Weights of a small GPT-style language model, trained from scratch on English Wikipedia: 9.44M parameters, rotary positions.
MLP neurons of a small language model. Each row is named by its layer, matrix (up: input weights) and neuron, and shows model dimensions 64-127. Each number is 200 + 30 x the weight over its row's rms, rounded and kept within 0 to 999.
A block is one neuron, or neurons of one layer that tend to fire together. After each block is what it responds to, as a language model described it from the Wikipedia text at the highest values.

L6.up34,232,211,256,254,170,212,169,175,231,197,155,191,250,230,192,165,192,206,218,238,215,160,198,186,157,131,197,204,170,193,255,191,241,215,167,264,246,186,206,184,208,209,200,176,205,201,201,218,197,261,194,180,236,154,129,222,203,228,194,187,127,179,203,218
L6.up39,250,145,258,255,192,228,165,180,235,200,176,193,228,211,197,205,206,137,231,180,212,183,184,181,230,180,232,169,149,230,238,191,176,163,202,220,205,250,215,167,225,239,177,210,254,158,137,234,128,189,253,157,219,149,181,183,188,247,193,204,249,157,179,240
L6.up233,234,235,202,166,148,227,246,188,215,147,188,233,233,212,241,130,250,199,234,156,252,157,204,224,241,189,175,211,204,222,214,158,187,148,234,199,181,198,178,224,216,200,205,196,151,170,221,165,232,182,203,215,244,207,183,204,173,225,172,201,210,186,184,184
L6.up335,204,202,227,196,227,224,207,180,188,130,170,215,210,268,247,176,231,140,235,180,210,206,239,187,181,256,171,179,191,255,164,231,164,191,205,213,270,203,159,189,157,231,212,189,227,230,158,156,211,151,196,215,225,179,179,224,182,205,181,225,162,196,175,243
L6.up351,273,237,245,274,203,201,176,274,188,193,212,242,199,221,267,197,159,210,221,199,207,205,227,216,175,219,176,171,211,188,240,158,202,238,211,229,233,229,142,135,191,199,168,252,226,170,196,233,168,180,238,198,245,187,214,204,201,230,186,207,225,152,191,233
L6.up397,128,169,217,212,189,197,170,214,220,162,190,232,188,186,210,186,238,182,224,180,224,180,231,152,177,171,164,229,243,224,225,202,220,186,223,181,148,164,201,200,152,218,193,217,235,196,220,202,214,184,140,166,261,179,187,229,144,178,217,211,191,229,201,274
L6.up498,206,166,188,202,194,199,267,223,193,178,191,236,230,205,276,221,203,201,204,144,222,185,208,149,219,216,160,143,186,207,259,178,201,210,263,170,197,169,199,177,196,179,134,185,226,208,209,197,228,176,149,182,222,213,212,231,191,250,203,208,224,230,186,198
L6.up502,198,237,257,229,205,184,185,174,250,131,190,212,266,242,254,207,200,144,232,175,243,206,213,197,205,167,119,165,232,240,254,164,174,202,253,188,223,214,143,156,201,224,160,259,194,187,184,186,200,195,211,148,242,243,189,217,165,231,152,247,199,244,165,218
Description: The final piece that completes a noun, usually a suffix of a split word (dep-th, fail-ure, measure-ments), sometimes whole nouns (view, area, cost).

L3.up243,216,222,236,225,162,153,163,194,266,179,269,251,134,161,195,200,245,184,226,183,198,190,166,165,208,206,166,128,219,221,216,190,196,206,192,203,268,200,193,199,113,182,183,172,220,203,214,157,158,216,176,185,190,180,203,232,220,190,145,189,234,184,249,189
Description: Final word pieces that complete a person's first name or surname split into tokens, such as Aust-in, Bar-ry, O'Conn-or, Constant-ine, mostly in biographical and sports text.

L2.up97,193,229,249,247,192,163,232,242,198,172,174,229,207,195,151,231,164,121,224,183,224,203,200,184,258,176,150,218,205,248,186,178,189,255,191,223,210,177,186,178,181,230,177,222,222,166,171,210,226,138,219,188,257,198,240,196,226,197,171,189,221,158,287,180
L2.up139,189,161,230,209,206,145,225,228,230,237,231,171,215,255,208,175,234,115,215,219,213,220,185,225,226,147,130,210,248,214,183,199,201,194,211,208,232,193,137,220,164,185,213,148,145,152,163,232,185,238,159,149,175,183,198,197,195,229,166,186,186,227,231,180
L2.up219,166,174,193,216,229,226,232,199,154,214,151,227,172,196,185,203,231,171,221,226,201,199,184,218,195,164,160,205,249,253,204,186,145,178,192,230,231,169,205,151,221,234,237,145,202,191,246,173,235,215,191,207,214,199,249,183,226,219,221,209,220,185,254,254
L2.up231,164,278,251,184,166,175,179,141,246,175,195,289,201,194,198,201,187,220,210,175,227,180,182,205,170,164,180,205,207,203,141,155,179,182,215,210,170,168,246,167,178,196,211,187,208,193,227,207,169,227,176,202,232,204,247,164,210,187,242,173,198,180,177,205
L2.up255,200,158,247,245,212,208,192,177,209,240,172,171,179,152,201,224,199,187,228,227,213,229,146,208,245,174,223,215,244,170,200,239,161,250,192,188,229,208,148,176,196,227,247,213,148,170,153,196,221,224,262,167,172,178,214,210,207,191,202,213,191,166,228,240
L2.up305,176,195,255,184,187,157,237,163,230,214,190,214,268,165,250,197,245,192,235,176,255,218,137,169,243,141,212,192,288,175,169,195,201,205,221,169,191,206,176,210,223,195,170,203,205,205,153,139,183,238,167,200,205,158,212,200,194,243,184,139,195,246,182,204
L2.up331,233,229,233,216,214,188,212,203,261,183,202,159,203,189,220,194,221,204,216,192,154,234,153,178,223,142,255,143,223,258,189,258,187,125,190,228,159,188,233,158,211,240,139,240,201,149,179,180,181,249,193,185,239,198,178,193,188,171,167,185,261,199,250,233
L2.up406,138,252,209,160,180,144,256,222,212,221,191,257,188,190,156,174,251,149,237,203,179,185,235,205,157,161,190,195,251,257,198,191,210,156,214,259,215,213,167,186,202,251,187,179,193,193,143,167,223,171,156,197,221,193,204,169,218,168,182,217,182,238,232,208
Description: Second word-piece right after a lone capital letter (mostly B, also D, L, M) in names and places, as in B-ol-ivia, B-r-uno, D-a-ft.

L6.up88,220,193,210,211,234,170,225,220,116,161,204,169,210,216,173,210,248,209,223,208,258,181,197,194,142,210,236,182,223,206,205,215,175,215,196,167,275,203,239,176,186,187,221,176,274,135,201,164,169,206,194,155,221,165,220,220,202,212,217,200,217,198,229,176
L6.up226,176,194,214,215,222,157,168,251,218,176,261,175,145,178,202,204,246,202,204,148,193,159,213,197,180,225,161,204,219,211,207,201,170,235,187,217,144,217,203,146,209,200,199,164,185,185,197,203,281,221,165,172,173,193,212,227,193,195,175,191,171,274,229,146
L6.up424,164,211,211,219,188,173,201,180,182,189,200,219,191,212,249,239,192,227,214,167,189,188,160,207,216,237,196,151,228,164,166,174,217,182,199,170,180,219,227,205,165,131,264,182,254,180,231,190,222,199,158,177,147,229,254,216,217,204,190,227,215,210,177,184
L6.up458,174,198,266,169,181,202,194,210,188,237,210,190,157,205,208,242,206,176,207,240,189,183,207,238,217,169,188,209,195,186,209,167,165,155,198,146,152,201,169,202,191,138,226,195,228,192,233,189,158,244,203,188,185,224,215,240,188,198,188,241,169,225,209,240
L6.up494,158,211,221,241,219,210,237,208,245,183,214,209,158,212,244,227,230,200,220,244,192,193,189,210,181,191,248,202,182,240,205,129,181,190,205,233,200,176,226,141,171,212,202,173,197,180,153,137,181,249,155,212,163,145,199,193,194,198,144,190,174,150,229,250
L6.up503,215,195,273,199,184,193,198,198,239,212,249,244,148,195,230,207,251,168,218,213,183,215,232,171,219,150,195,147,234,218,203,198,171,178,204,191,219,222,184,191,145,204,194,238,232,206,229,220,148,221,168,203,203,195,209,255,195,200,164,234,200,214,190,242
L6.up506,227,232,243,227,211,219,142,206,187,197,195,219,225,187,227,267,216,187,201,173,210,187,162,198,236,212,193,202,231,270,223,167,210,168,171,219,180,205,172,196,184,169,246,152,225,142,189,213,189,158,193,211,186,188,202,192,199,175,143,240,157,213,164,155
L6.up511,128,180,222,204,214,165,199,208,200,214,257,166,182,257,197,202,253,188,216,166,190,141,172,247,195,189,209,212,193,227,200,140,202,216,200,213,233,174,160,160,147,141,208,201,257,180,210,142,145,222,271,168,197,161,253,237,163,170,159,230,210,178,177,223
Description: Tokens that finish or continue a person's first name or initial, just before the surname in articles: B-rian, D-ave, I-an, William A.

L2.up32,191,184,223,218,185,175,139,196,180,166,202,232,188,157,187,204,231,157,223,152,239,203,195,247,238,213,159,150,201,189,194,151,203,230,238,181,216,211,120,224,183,230,215,181,252,171,193,171,193,194,211,197,185,154,189,200,155,207,245,173,181,201,215,249
L2.up64,213,205,193,193,197,216,201,236,215,215,189,204,203,186,189,217,182,155,224,176,212,179,177,200,205,191,166,189,143,193,263,222,188,203,212,204,220,172,146,190,170,216,197,234,224,167,264,248,246,190,179,155,203,194,162,247,237,223,163,202,219,178,221,190
L2.up159,201,237,202,203,135,247,184,241,170,195,191,210,226,193,173,132,230,157,202,226,235,130,180,171,195,218,165,155,203,201,210,191,168,225,179,150,199,155,144,192,181,163,242,204,192,209,213,232,256,226,233,160,198,187,191,215,132,181,197,219,189,294,170,267
L2.up210,222,237,203,178,195,119,192,216,238,197,234,181,188,170,215,137,245,185,213,196,157,203,229,235,181,201,215,169,135,206,272,213,202,250,208,221,252,225,195,180,170,172,219,197,182,127,202,220,193,243,201,193,242,204,180,259,177,174,213,230,216,169,195,254
L2.up257,194,156,180,218,189,213,218,217,246,179,217,217,165,208,241,178,198,151,223,210,188,217,185,223,209,231,148,176,212,228,168,165,166,183,246,224,147,254,159,193,189,234,202,252,216,116,187,217,169,151,222,173,149,218,177,235,163,220,149,199,207,194,173,141
L2.up433,250,245,198,250,170,239,226,222,243,168,222,218,212,199,233,183,205,176,215,218,235,201,187,174,170,219,193,201,171,230,253,199,182,192,222,214,205,231,173,200,176,180,161,274,202,199,239,162,210,178,225,133,225,212,184,212,226,301,185,217,208,214,206,237
L2.up465,201,160,234,235,221,211,209,228,198,182,199,194,179,145,190,217,272,163,210,181,259,139,214,212,164,181,189,202,205,184,228,225,134,202,251,239,184,205,222,170,199,223,189,226,188,136,224,186,249,194,240,196,187,221,252,205,225,199,221,190,237,153,172,213
L2.up504,209,153,240,199,198,233,175,177,235,184,254,200,216,181,204,186,206,142,224,171,229,165,214,198,183,208,167,208,224,187,298,238,211,185,222,196,174,201,137,163,200,223,193,173,176,225,191,214,183,186,186,208,234,194,218,227,165,220,132,185,203,177,176,158
Description: Word-final plural or agent suffixes that complete a split noun, such as archaeolog-ists, sculpt-ors, newspap-ers; occasionally verb -s or -er endings.